config.yaml
n_layer: 11
n_head: 4
activation: "silu"
norm_eps: 1e-05
bias: "all"
tie_embeddings: true
init_std_up: 0.0154
lr_head: 0.00435
schedule: "wsd"
decay_shape: "linear"
train_tokens: 129400000
steps: 8037
dataset: "wikipedia_en"
MLP neurons of a small language model. Each row is named by its layer, matrix (down: output weights) and neuron, and shows model dimensions 32-127. Each number is 50 + 10 x the weight over its row's rms, rounded and kept within 0 to 99.
A block is one neuron, or neurons of one layer that tend to fire together. After each block is what it responds to, as a language model described it from the Wikipedia text at the highest values.

L5.down67:33 42 41 49 32 55 57 56 44 49 58 54 57 49 46 58 50 37 64 49 52 35 46 54 39 49 68 43 49 53 45 49 59 39 52 46 57 42 60 58 57 34 56 44 47 45 45 56 52 53 58 55 32 65 31 51 54 45 52 74 44 58 45 37 60 69 43 47 59 50 50 64 59 44 44 40 56 42 36 57 55 59 44 46 43 40 45 66 40 39 51 61 51 52 72 50
L5.down168:50 50 71 46 58 42 53 52 51 44 49 49 50 44 42 45 54 60 44 43 39 52 44 50 60 57 44 53 80 36 45 53 63 43 35 73 49 60 56 50 65 56 42 45 41 40 43 42 39 52 51 55 57 58 31 57 50 70 29 41 60 43 37 56 57 57 44 50 58 56 51 67 56 49 42 53 58 50 37 53 66 64 41 55 57 38 52 42 67 48 50 46 61 49 74 62
L5.down417:39 43 59 50 48 48 50 67 56 54 50 74 32 54 61 44 59 55 33 27 64 52 37 56 69 53 49 33 48 66 30 42 56 55 32 63 43 56 47 50 51 42 44 51 56 48 48 57 49 60 49 52 18 38 57 59 52 47 39 63 45 46 50 49 65 49 39 44 55 39 41 43 50 43 41 55 53 56 45 45 53 62 49 46 53 61 58 41 39 39 43 39 55 59 38 50
L5.down849:63 41 57 47 55 44 55 39 50 56 45 46 48 47 34 52 70 47 58 64 65 51 32 59 57 50 37 33 42 72 57 41 48 47 40 54 52 45 61 36 39 48 49 36 39 32 53 23 57 39 64 45 55 26 53 54 55 60 35 56 57 57 72 53 39 42 44 54 40 31 50 36 39 56 39 41 59 40 72 35 50 51 56 39 53 49 39 56 50 47 45 51 35 64 44 57
Responds to: Word-final suffix pieces that end a noun, mostly plural -s, -ations, -ices, -ies, as in serv-ices, oper-ations, ra-ces.

L6.down19:57 83 52 52 46 38 49 51 67 42 51 51 58 49 58 56 57 54 62 50 45 50 43 46 63 45 53 36 55 67 43 37 62 54 37 63 44 52 56 39 59 36 59 50 57 31 40 44 52 54 73 55 48 57 33 62 53 57 39 54 52 38 55 57 58 46 61 58 48 40 42 56 57 52 52 51 43 41 46 28 36 64 48 50 49 50 49 47 44 56 65 58 48 55 66 50
L6.down72:66 47 59 30 47 57 57 39 39 60 44 71 35 56 47 55 53 68 49 56 42 45 50 48 40 48 66 62 57 51 52 30 51 54 57 46 42 54 45 58 47 48 49 45 49 51 49 57 49 57 44 72 21 38 47 51 52 60 44 61 52 42 41 49 47 49 60 45 56 58 53 68 60 47 44 51 64 56 54 37 42 69 47 56 36 43 62 56 41 41 62 46 47 42 52 50
L6.down601:63 42 33 38 40 34 55 50 40 47 57 54 48 57 39 42 52 64 51 64 36 41 55 47 40 40 49 60 58 53 56 38 45 64 39 33 40 62 57 59 52 37 51 46 42 35 46 65 61 51 39 58 31 37 65 49 61 72 43 54 50 69 56 51 57 50 61 48 57 51 40 63 48 40 25 66 52 47 54 36 60 38 50 51 41 52 52 62 45 44 35 39 59 60 43 45
L6.down662:36 75 49 41 47 46 63 57 50 51 53 36 54 47 51 54 63 63 55 45 56 48 62 55 23 37 46 34 51 53 48 69 56 41 29 45 38 37 46 43 51 58 58 58 45 42 55 29 31 73 64 55 41 46 52 45 62 52 52 59 31 48 21 35 39 54 57 50 40 60 51 45 35 44 53 45 56 53 51 44 61 58 53 45 50 51 72 64 37 46 41 34 33 45 49 43
Responds to: Final word pieces that complete a split multi-token word, often plural or noun endings such as -ices, -ence, -ents, -ation, -ats.

L5.down64:61 67 50 46 44 50 40 44 61 46 43 38 42 59 58 57 54 53 55 40 50 49 46 48 44 47 45 52 48 56 56 58 63 55 51 33 37 26 35 36 55 55 44 58 62 51 46 76 44 62 26 43 50 51 32 16 66 55 76 57 61 49 45 38 67 47 44 49 44 56 54 37 44 43 58 66 41 42 41 42 47 52 54 43 39 51 37 41 48 32 44 61 36 29 61 32
L5.down90:51 59 40 55 46 50 44 56 40 44 55 52 54 64 39 59 55 54 61 50 38 49 66 55 55 51 46 26 41 48 49 47 60 55 52 50 51 56 52 37 56 62 42 40 45 37 74 29 45 35 53 49 46 45 50 58 54 44 53 50 58 79 49 51 56 56 47 73 42 46 59 47 54 41 51 48 42 29 46 71 55 44 73 43 37 54 49 58 51 46 65 55 43 47 49 35
L5.down658:59 49 59 51 29 54 46 40 40 45 26 42 45 47 35 44 50 64 46 44 37 68 48 57 65 53 60 56 53 59 67 47 51 49 55 29 62 62 60 55 55 43 36 53 43 63 60 45 59 51 47 53 47 47 62 41 61 68 48 51 57 55 60 34 38 73 42 47 50 73 52 71 55 53 55 50 53 51 45 45 51 63 45 55 54 18 49 71 36 40 37 47 49 83 35 44
L5.down755:57 43 56 39 59 55 47 43 47 55 45 51 67 49 57 24 56 51 63 65 51 43 55 49 52 42 56 36 30 50 50 39 57 51 38 40 63 59 46 60 32 60 48 69 60 57 73 51 45 61 42 32 56 33 59 51 46 57 54 36 57 53 46 40 35 33 57 63 43 61 66 22 60 50 24 66 38 46 52 51 54 54 52 63 51 50 39 33 38 46 51 51 64 44 57 49
Responds to: Fires on a lone word-initial letter piece, mostly " w" (w+rote, w+ife, w+in), sometimes " d" or " v", and on "that" after commented or reveals.

L8.down399:51 46 34 64 45 37 53 42 44 47 56 37 55 41 65 41 49 70 56 46 39 63 41 59 55 38 47 58 62 62 51 45 48 65 63 65 55 46 51 45 56 46 27 42 49 34 30 44 52 51 52 64 46 55 32 48 58 46 48 59 62 47 42 62 51 53 55 56 48 60 50 41 54 35 50 42 60 42 51 52 61 40 49 47 54 54 54 27 40 43 58 54 65 62 59 54
Responds to: Word-internal subword pieces, especially byte tokens for accented letters in Romanian/Slavic names (Năstase, Mitriță, Červenák) and the letter right after initial N (NA, NBA, Narragansett).

L8.down313:66 56 54 49 56 45 72 56 66 62 33 40 59 51 36 49 46 48 52 67 59 61 43 44 39 38 52 55 52 55 54 47 59 45 43 64 45 68 60 48 43 51 66 42 50 41 54 29 41 35 30 50 59 53 40 37 59 60 45 43 46 68 61 56 43 49 49 60 53 43 45 57 59 45 41 58 64 42 66 58 50 61 40 44 45 57 42 50 37 44 58 55 38 58 62 41
Responds to: Plural suffix pieces completing a split noun, as in m-embers, stud-ents, act-ivities, sett-ings, often in section headings; occasionally "they".

L8.down378:38 44 70 49 43 52 55 19 37 45 52 50 59 57 53 41 55 57 54 40 42 56 22 57 42 38 42 49 54 46 29 51 51 47 50 55 51 41 52 44 44 44 57 44 67 57 53 53 48 59 55 58 39 75 62 51 52 54 55 60 60 53 66 38 55 43 30 50 47 58 38 52 59 58 47 36 52 54 62 31 51 59 54 46 54 58 59 57 42 49 53 47 42 61 62 47
Responds to: Words opening a new clause or a sentence's subject, often after a date or verb: that after said/held, sentence-initial This/It, the comp- of company.

L8.down659:54 59 39 42 45 50 39 59 45 46 42 47 43 61 33 50 52 51 52 56 55 57 59 48 31 56 35 53 43 51 54 43 53 63 37 62 42 39 53 52 59 46 38 67 63 60 67 66 62 40 64 35 53 33 22 70 54 55 34 31 49 43 60 46 44 41 48 52 54 40 47 51 77 38 61 41 31 58 43 48 64 65 57 67 46 47 52 56 30 31 44 58 48 40 56 38
Responds to: Final suffix pieces that finish a word split into subword tokens, such as -er in player, -ations in operations, -ctor in director.

L8.down350:62 44 49 45 51 69 49 48 50 53 45 45 58 45 33 45 46 49 43 54 47 64 43 38 63 45 59 38 48 46 49 45 45 39 50 40 52 39 53 50 59 62 38 52 51 52 59 54 33 27 49 53 52 56 45 47 71 54 34 63 31 72 72 41 51 48 41 71 60 33 67 39 56 45 58 52 53 45 46 39 36 44 47 55 59 38 56 47 69 49 50 43 43 57 40 51
Responds to: Possessive his/her and subject he/she in biographies, often sentence-initial before family words (His mother, her father), plus "born" in name parentheses.

L5.down349:47 47 45 49 44 49 32 40 47 47 50 52 59 51 43 56 44 48 50 41 46 58 53 58 48 42 43 41 65 40 65 70 48 46 50 57 65 58 51 55 59 41 63 52 58 39 38 47 53 41 31 54 43 53 44 29 48 51 43 57 39 32 59 60 57 57 49 58 37 60 50 52 30 32 34 49 49 48 42 51 60 64 49 47 41 43 54 66 66 44 49 45 54 53 40 49
L5.down549:46 58 69 61 51 37 49 60 46 40 52 44 44 48 59 50 51 51 41 61 41 64 39 47 44 58 35 50 42 32 59 74 53 36 46 20 46 49 46 48 66 53 61 61 60 40 40 36 55 48 43 54 56 48 52 46 49 49 57 53 70 42 53 40 49 43 51 48 35 40 38 51 44 47 57 52 69 37 58 40 58 44 37 63 37 60 28 72 42 52 61 48 32 46 38 34
L5.down713:57 51 46 45 39 49 42 70 72 56 63 57 37 58 48 49 20 43 42 50 48 43 72 55 45 46 56 53 35 40 55 51 64 68 44 59 43 47 45 70 31 31 52 37 65 28 48 64 54 39 59 47 44 41 48 66 51 41 60 57 55 51 61 55 33 42 39 34 35 33 38 42 62 52 47 63 44 40 60 42 64 62 43 59 36 63 28 60 52 38 60 46 57 64 49 38
L5.down822:52 48 57 36 67 37 50 46 60 52 31 61 59 53 53 38 41 51 44 46 56 67 53 44 45 37 38 43 38 34 60 37 59 58 44 39 28 40 44 57 51 49 58 57 54 42 49 56 59 47 52 43 45 40 50 74 42 68 54 58 38 56 57 46 37 43 23 57 36 57 52 55 51 53 33 24 39 63 29 40 44 57 51 55 59 50 76 51 47 42 39 31 63 50 54 40
Responds to: Interior word-piece tokens of split words, mostly "ust" (just, industry, sustain, Mustafa), also e, ent, ct, plus table |---| separators.

L5.down17:52 60 55 68 46 57 46 38 54 47 44 48 47 51 50 46 52 53 49 58 51 51 25 44 28 64 50 59 36 37 56 55 68 51 57 44 40 42 55 37 40 56 51 57 39 58 67 38 36 49 51 52 59 73 50 41 51 63 55 60 66 56 57 61 69 70 47 50 39 52 64 41 38 48 55 47 41 47 58 49 46 39 35 56 54 46 41 49 48 38 39 35 53 44 47 54
L5.down334:65 48 57 36 53 63 59 44 58 64 47 55 52 45 47 31 51 57 56 49 53 64 64 63 43 58 47 63 74 48 37 48 41 71 55 43 48 63 45 61 52 56 54 53 43 50 42 52 69 46 38 58 51 47 57 47 39 42 42 20 52 42 50 60 56 64 60 44 41 46 49 52 52 30 50 60 65 48 50 61 40 57 38 39 39 33 46 61 44 54 63 57 38 49 51 56
L5.down582:34 56 47 45 45 52 56 53 39 59 60 37 35 38 58 50 58 39 62 54 39 38 42 33 45 62 58 57 62 53 43 60 47 53 51 49 60 51 36 50 32 59 48 58 28 42 55 48 49 55 51 48 72 42 57 55 57 33 42 52 53 59 57 46 46 71 55 38 51 46 48 40 53 48 41 31 50 57 25 63 61 49 37 47 54 52 60 51 66 50 71 40 65 51 38 51
L5.down649:52 65 59 45 58 46 53 57 34 41 51 63 47 55 51 29 56 44 44 58 44 66 27 46 55 52 57 58 53 48 48 43 42 53 48 60 69 82 63 49 47 47 60 60 63 42 59 53 41 66 45 60 41 58 60 61 65 58 40 51 45 50 30 48 62 59 52 51 36 38 51 45 61 51 50 69 30 48 39 52 62 61 51 49 37 50 54 37 45 43 41 50 47 55 53 67
Responds to: Capitalized "The" at the start of a sentence, title or table cell, as in "The song was" or "The Hockey News"; also rarely "can", "standard", "His".

L5.down54:55 48 37 38 68 58 51 32 50 36 47 56 49 58 50 26 67 43 58 55 62 68 39 53 62 41 61 57 39 27 50 40 50 38 52 54 40 50 51 49 54 40 32 58 45 53 35 43 55 44 40 54 55 57 40 70 37 44 56 71 47 43 67 48 50 31 49 28 53 57 51 50 68 53 45 52 53 47 32 50 57 44 63 45 46 52 45 45 36 40 63 42 57 69 55 50
L5.down343:46 47 42 48 45 53 45 48 64 50 47 65 52 40 51 53 55 45 41 49 46 57 50 49 38 52 32 60 60 60 61 55 66 70 44 58 45 73 63 47 34 40 53 32 68 38 66 43 54 54 42 49 46 38 52 44 47 48 55 46 46 45 68 59 59 38 54 57 60 51 52 41 52 31 57 35 70 50 49 60 55 42 48 44 56 44 62 59 30 53 49 54 45 37 40 47
L5.down627:48 52 70 58 46 54 55 57 39 37 62 54 51 62 45 50 51 50 39 46 67 47 58 39 52 56 44 56 77 49 50 57 54 46 49 49 55 49 64 36 49 65 65 40 54 39 50 60 38 59 51 47 59 39 51 59 61 47 50 66 51 56 43 35 39 55 59 53 41 74 47 33 48 47 46 62 37 54 74 56 46 25 46 46 40 44 37 43 39 53 65 43 51 41 52 40
L5.down852:55 49 35 69 45 45 53 33 58 56 49 68 53 47 55 34 60 51 37 49 57 61 46 33 58 45 44 67 55 26 40 65 52 44 47 39 51 42 40 48 57 49 51 53 44 47 48 41 51 25 34 42 55 57 55 36 49 35 46 65 50 50 54 29 52 54 43 43 44 59 31 40 62 38 60 43 48 52 49 55 55 44 59 59 53 54 56 62 65 45 64 35 54 49 42 40
Responds to: Word-internal pieces, mostly byte fragments of accented or non-Latin letters in foreign names (Malmö, Brunström, Raúl), plus the ^{ in km², and ordinary splits like Scar-b-orough.

L8.down56:59 52 60 47 44 45 55 46 67 58 52 26 57 41 50 46 55 57 57 47 49 49 50 54 53 51 46 44 35 61 57 59 70 63 36 44 78 49 45 43 55 55 54 46 36 63 43 54 66 83 61 49 46 42 64 38 46 50 54 34 34 52 48 46 52 43 67 61 55 46 55 65 37 34 61 40 47 53 45 47 57 58 42 54 38 59 82 67 25 28 48 47 46 56 42 48
Responds to: Mostly "the" (also this, The, several) right after a preposition like in, of, on, from; also mid-word pieces such as Geor-g-ia, Flor-ence, lic-en-see.

L5.down314:62 35 60 49 39 59 68 47 28 53 34 35 50 39 44 67 59 59 43 46 49 40 58 66 57 55 51 65 48 32 61 47 37 52 46 60 61 44 44 57 54 42 33 54 51 55 55 44 57 42 78 39 59 61 49 56 47 47 56 64 27 40 52 60 57 50 41 41 51 47 35 66 56 44 46 58 54 53 40 34 55 74 60 72 59 48 50 62 50 37 46 48 65 59 35 49
L5.down401:57 53 70 44 59 55 62 65 47 10 62 41 38 45 44 62 53 28 60 51 44 51 41 37 45 68 36 55 42 39 66 55 46 36 41 45 48 39 60 50 55 37 47 51 33 51 50 50 53 34 59 30 51 56 50 61 45 40 59 47 49 52 36 42 50 59 57 65 51 37 44 70 57 56 64 49 40 61 45 49 35 43 39 49 55 38 45 59 58 37 46 44 19 56 42 55
L5.down485:42 37 51 36 64 36 50 54 40 58 48 48 34 53 47 62 53 69 38 44 50 56 66 54 55 43 66 70 67 58 66 38 48 42 44 49 47 45 61 53 42 67 62 54 41 64 48 54 35 48 47 65 49 51 43 50 54 46 65 49 42 55 37 61 43 56 51 42 40 42 40 36 45 53 33 40 48 51 41 53 57 41 52 66 43 48 61 56 31 53 34 39 48 44 58 64
L5.down686:34 54 35 53 58 44 57 57 50 54 52 37 52 69 60 54 46 72 48 41 48 71 44 36 63 42 65 62 40 50 62 31 47 50 40 43 63 48 41 54 55 61 36 62 47 35 60 56 57 41 52 28 55 44 54 50 45 45 47 47 62 52 59 39 40 62 46 55 63 53 61 57 17 55 72 46 40 45 38 60 50 53 45 43 29 46 55 69 28 60 64 34 60 57 45 50
Responds to: Final subword piece that completes a multi-token word, mostly proper names of people and places, as in Scarsd-ale, Arth-ur, Irv-ine.

L6.down380:58 63 50 48 66 39 42 41 57 62 63 51 52 48 51 38 44 53 33 32 76 50 71 63 37 71 45 42 71 54 46 59 56 59 59 43 44 47 30 58 47 50 59 64 40 43 48 48 39 48 66 65 69 55 46 50 38 51 62 36 53 61 37 62 48 67 31 43 42 63 58 62 41 26 49 48 46 52 46 54 64 41 40 58 44 27 44 50 74 40 38 50 45 41 49 45
L6.down431:58 56 48 54 38 51 46 40 59 59 54 43 31 41 38 31 34 61 47 34 48 38 70 47 57 46 56 44 69 34 51 45 71 49 62 45 45 51 37 54 59 41 38 44 27 46 51 62 57 69 53 40 49 44 59 57 46 47 62 41 43 34 64 48 68 60 58 38 48 62 51 56 51 49 43 36 48 45 52 42 48 51 50 46 73 39 53 54 59 39 55 63 65 43 52 67
L6.down721:42 58 63 43 47 52 60 51 54 56 56 43 46 43 46 24 55 53 43 52 54 50 47 50 53 46 47 46 58 30 38 48 50 41 54 39 67 46 76 41 36 68 55 55 34 42 37 43 46 54 47 60 56 76 63 63 58 77 36 69 48 33 50 49 53 69 52 42 25 41 54 55 73 58 58 56 63 36 39 65 41 63 65 46 48 57 56 52 47 42 56 72 40 64 51 69
L6.down742:55 48 57 55 50 35 47 61 63 35 42 59 42 32 38 30 57 57 48 47 48 50 39 44 40 54 47 58 59 50 47 33 31 31 53 51 48 44 26 38 47 58 44 60 48 49 38 82 43 45 65 41 52 56 44 59 50 76 54 36 72 66 50 73 40 58 68 48 51 53 80 39 34 35 49 41 56 54 50 43 56 45 54 45 58 38 60 38 49 53 46 60 31 47 37 54
Responds to: Determiners like the, The, its and their at the start of a noun phrase, often opening a sentence, quote or title after a period, quote mark or preposition.

L6.down251:61 60 30 54 43 33 43 50 45 51 68 46 40 46 45 39 46 54 67 55 33 54 50 59 58 56 28 62 44 65 44 55 49 42 48 57 35 58 41 65 52 27 57 56 50 56 42 36 45 51 49 49 57 43 30 52 49 59 50 59 42 47 45 75 60 42 32 39 50 60 29 49 52 47 29 42 67 40 45 71 75 59 61 51 47 49 42 42 70 42 57 36 48 66 55 56
L6.down362:62 61 39 38 49 28 59 42 57 38 67 64 55 42 52 51 63 54 53 58 55 53 48 33 59 52 38 61 48 52 48 50 43 40 72 43 50 49 32 53 55 58 32 65 58 39 42 60 51 51 59 78 53 43 46 64 50 55 51 57 38 40 65 58 63 50 40 39 66 48 44 58 66 40 31 42 52 41 57 62 41 50 64 46 43 38 48 39 39 38 45 51 50 54 43 55
L6.down800:60 43 53 46 62 53 52 54 61 55 71 48 44 49 34 47 36 68 64 56 40 52 50 27 60 47 67 53 37 38 41 45 49 50 58 68 39 56 50 36 53 45 64 51 68 57 41 39 69 61 47 56 45 42 64 60 35 50 38 54 54 29 48 45 37 66 61 26 52 49 43 44 52 42 51 57 44 63 45 79 59 57 47 57 42 53 48 61 51 18 34 64 41 65 54 58
L6.down874:65 42 55 55 46 32 34 47 58 51 45 37 39 51 72 51 55 42 46 65 57 56 57 54 68 52 36 41 43 60 37 64 65 55 56 63 42 40 65 51 38 44 56 48 43 45 43 43 37 44 54 62 43 68 18 43 50 64 45 49 58 55 56 50 63 35 65 48 48 32 54 43 47 55 41 59 52 49 44 53 52 52 51 37 72 46 34 63 50 58 45 41 42 53 49 64
Responds to: Word pieces inside a word rather than at its start, chiefly the verb suffix -ing (telling, helping, according), also letters in foreign names (Tchórz, Gholam).

L6.down489:51 52 59 56 51 49 47 45 63 39 73 44 57 40 53 50 54 44 38 46 60 39 43 58 68 53 50 52 44 43 40 65 63 49 47 49 62 59 63 47 42 43 33 67 52 61 55 47 58 51 48 51 62 56 50 63 63 52 57 59 43 43 74 43 30 57 46 43 48 40 58 56 45 40 60 50 39 40 53 59 43 29 57 52 39 33 53 57 37 73 59 38 44 36 66 35
L6.down536:50 52 51 55 40 44 60 56 52 48 55 41 41 57 62 53 53 36 51 40 54 48 49 54 33 46 52 45 45 44 43 72 57 40 51 67 64 43 58 44 56 51 46 39 47 45 61 47 44 55 41 70 49 51 50 51 60 43 56 60 52 42 40 61 63 50 49 48 46 37 41 68 49 49 51 42 41 35 36 34 39 60 54 43 44 61 46 39 55 40 55 69 50 55 40 45
L6.down650:45 43 31 62 48 47 47 56 44 61 56 40 55 58 62 43 42 46 52 44 34 43 37 34 62 47 58 48 37 49 59 48 43 49 51 59 69 52 56 52 53 63 47 54 35 62 67 59 55 47 41 43 38 52 44 47 37 35 35 60 59 44 52 56 48 78 59 55 63 58 45 41 57 51 68 41 46 36 56 75 37 39 57 45 42 41 59 33 54 29 55 46 52 58 56 48
L6.down794:58 37 43 62 41 60 48 53 58 54 63 55 46 58 57 48 65 43 58 52 50 41 33 54 44 30 46 54 46 62 40 46 65 42 51 57 38 57 58 66 53 54 31 38 69 54 42 47 60 59 58 54 38 57 41 69 53 50 32 49 49 62 51 69 56 52 49 46 50 46 41 41 42 56 60 48 44 41 60 61 44 38 65 51 34 32 68 39 42 51 60 40 38 45 49 24
Responds to: Word-internal pieces continuing a split word, especially ubl after p in publish, and byte fragments of accented letters in names (Petrović, Malmö, Topčidersko).

L6.down96:51 55 41 51 39 52 65 50 62 25 38 48 37 53 36 58 75 44 54 62 61 42 53 47 60 36 61 34 60 41 38 44 40 42 43 47 34 46 52 56 47 46 33 39 47 53 38 46 47 49 35 69 80 64 48 56 46 61 46 48 33 55 44 62 43 40 61 38 53 49 39 41 59 55 52 49 37 39 44 56 43 38 48 56 54 56 48 42 62 44 43 69 37 62 44 54
L6.down331:40 58 56 58 52 58 37 44 56 49 35 56 30 39 35 57 51 54 54 36 51 38 36 46 50 31 50 53 50 38 55 55 22 53 49 30 47 44 44 56 55 66 45 47 45 53 45 54 61 44 46 40 53 56 53 60 59 55 60 43 45 51 48 66 48 45 38 37 42 64 60 59 64 26 47 51 35 41 39 52 53 64 46 66 54 65 61 52 59 50 53 53 42 33 30 54
L6.down402:54 71 44 63 68 43 58 54 46 68 46 43 52 38 39 53 22 47 63 56 58 45 36 45 42 38 48 58 51 50 32 42 42 38 48 48 58 29 46 46 57 53 48 68 34 58 75 57 56 47 57 43 53 48 50 38 52 56 48 40 33 47 37 45 59 52 54 50 54 64 49 33 45 51 51 39 58 50 54 56 64 50 51 54 39 53 48 37 56 76 37 43 31 48 50 44
L6.down442:58 54 54 58 32 52 58 41 64 53 42 52 46 49 46 44 42 64 46 56 55 34 24 62 58 54 50 44 70 62 56 73 46 50 54 41 52 58 37 45 48 66 37 42 34 48 39 33 50 42 54 63 63 62 50 39 43 59 48 32 58 49 45 40 40 54 60 58 65 56 45 69 49 44 62 56 41 45 63 37 64 53 41 51 47 56 42 43 59 39 53 35 52 45 60 42
Responds to: Conjunctions, relativizers and prepositions that join clauses, often word-final pieces like "ough" in though, thought, although, plus that, by, when, while.

L6.down411:53 43 37 42 46 58 51 58 40 22 35 44 52 35 66 75 49 43 53 41 40 52 56 77 51 56 64 43 37 50 51 50 55 49 43 39 67 35 58 40 34 33 65 56 44 48 47 52 49 40 80 50 67 47 54 40 71 45 68 46 55 34 57 48 49 41 54 38 51 68 33 60 45 51 47 41 36 49 45 69 46 67 55 59 52 42 45 72 45 56 48 56 46 55 53 42
L6.down413:54 42 46 57 28 57 53 53 40 30 33 56 42 69 37 58 58 43 53 39 67 69 58 52 46 53 38 37 51 44 56 43 41 26 56 60 49 31 53 48 46 46 38 49 35 44 28 53 37 60 87 37 51 51 48 75 37 50 42 26 61 54 49 48 46 47 63 58 46 35 28 45 54 47 43 45 50 56 51 46 49 58 48 61 63 51 33 59 44 70 51 66 51 67 48 35
L6.down698:57 38 42 75 60 50 68 50 63 45 36 45 48 50 73 53 42 42 48 32 40 46 52 47 43 64 49 57 49 54 44 30 52 58 53 72 51 38 51 54 40 42 44 62 43 65 52 50 38 28 65 53 41 40 42 42 62 51 62 47 56 65 49 46 51 54 56 49 50 53 75 49 21 53 64 33 45 60 47 57 36 34 33 29 43 46 54 54 50 63 47 70 45 59 47 63
L6.down894:44 45 35 50 36 67 38 48 68 56 70 67 52 51 66 40 70 41 62 55 43 42 59 56 49 33 42 59 37 46 47 45 38 46 42 45 53 49 41 54 42 65 36 46 43 65 35 51 34 56 60 31 49 53 57 62 68 61 43 32 81 58 45 38 46 59 74 57 59 77 58 65 47 63 55 42 41 51 51 69 64 49 51 61 60 48 64 40 39 47 52 58 50 42 53 40
Responds to: Final word pieces that complete person or role nouns (job titles, agent nouns), such as compos-er, co-ach, chair-man, p-resident, profess-or, mostly in biographies and sports text; weaker on table separators.

L5.down240:50 54 42 55 49 67 60 64 50 55 37 50 53 51 50 44 53 52 40 39 67 53 50 49 43 46 51 43 62 49 45 36 61 71 42 48 50 49 52 57 56 54 66 48 59 48 38 42 45 50 43 51 69 55 57 48 62 54 52 43 66 57 36 42 66 69 49 51 48 48 51 45 47 59 30 37 48 45 65 61 47 70 40 47 48 47 72 41 48 57 41 29 56 39 50 65
L5.down610:46 35 40 55 40 46 51 59 44 53 57 49 45 57 55 42 55 64 54 29 70 67 48 50 54 65 43 38 52 52 41 50 57 42 46 57 37 50 44 78 50 30 53 52 51 65 62 56 38 66 27 52 37 45 64 39 61 54 52 42 71 49 42 67 51 52 45 41 48 51 42 38 45 61 67 38 61 47 70 67 53 52 44 53 57 60 23 47 46 56 59 45 60 50 51 48
L5.down676:64 63 31 56 46 26 47 50 49 53 49 64 49 63 51 56 37 49 47 59 56 43 46 44 55 45 36 45 40 48 37 73 47 49 57 52 39 40 58 62 42 45 43 44 44 44 47 42 56 58 42 43 47 71 61 49 40 51 36 31 41 56 44 53 57 44 47 38 50 47 35 62 52 63 36 59 60 35 49 60 63 39 54 59 47 56 41 45 72 54 61 50 40 48 41 42
L5.down840:52 45 38 56 48 36 57 31 39 42 58 50 56 52 43 42 56 56 54 39 66 48 58 59 60 53 46 45 62 61 44 55 42 62 59 55 38 40 52 77 53 42 55 44 53 50 49 37 59 84 51 59 58 41 63 55 48 55 53 47 49 48 63 40 34 48 37 54 50 49 40 53 55 40 54 48 45 57 28 51 54 35 53 59 43 24 50 45 46 52 62 63 55 60 69 56
Responds to: The "ing" piece completing a word split into several tokens, whether a gerund or participle (talking, dying) or inside names (Nottingham, Singh, Singles); occasionally other endings like "ived".

L6.down140:61 65 71 38 48 61 44 43 50 53 52 68 54 58 53 38 63 50 51 45 54 61 47 50 69 50 66 51 52 74 50 49 38 38 51 39 54 57 44 67 45 58 49 56 61 43 56 56 36 44 45 51 51 54 64 68 45 49 36 56 49 67 46 46 84 65 37 53 49 46 61 60 39 53 53 39 66 49 43 41 30 29 28 56 48 60 53 48 39 58 54 37 45 51 39 47
L6.down434:62 60 64 56 60 45 60 55 43 44 66 27 55 58 49 62 49 60 55 62 33 44 40 60 48 48 70 41 41 48 64 46 51 43 55 54 58 40 55 65 39 39 69 38 42 53 50 51 50 53 30 41 43 40 59 55 38 41 31 61 54 31 47 40 55 67 52 52 57 43 56 49 45 54 42 51 52 55 60 44 43 55 48 43 42 35 52 38 52 41 45 50 49 41 39 44
L6.down502:62 60 44 39 38 46 70 38 42 68 55 36 75 43 36 65 57 46 39 39 58 46 50 61 25 64 56 49 50 31 47 36 48 49 53 58 57 34 54 50 51 53 38 46 42 49 42 57 56 41 41 47 58 56 54 53 46 45 44 39 51 59 54 75 46 48 56 52 48 58 65 50 53 56 49 47 46 43 45 53 52 55 56 49 60 55 60 33 58 52 41 47 48 50 58 41
L6.down676:47 56 54 69 28 49 44 35 36 62 44 39 62 63 36 81 56 41 40 49 50 63 35 60 39 54 42 44 43 44 57 43 47 41 51 55 62 45 42 48 68 48 41 34 54 50 48 31 40 54 51 56 55 52 47 58 79 59 51 36 44 59 52 57 58 48 48 54 35 52 55 55 46 58 52 41 57 51 49 37 28 48 54 56 46 49 63 55 56 43 49 37 61 37 31 64
Responds to: Second word-piece after a short opening fragment (J-ust, v-en-ues, fr-ust-rating, av-ail-able), plus his/her after in, for or began.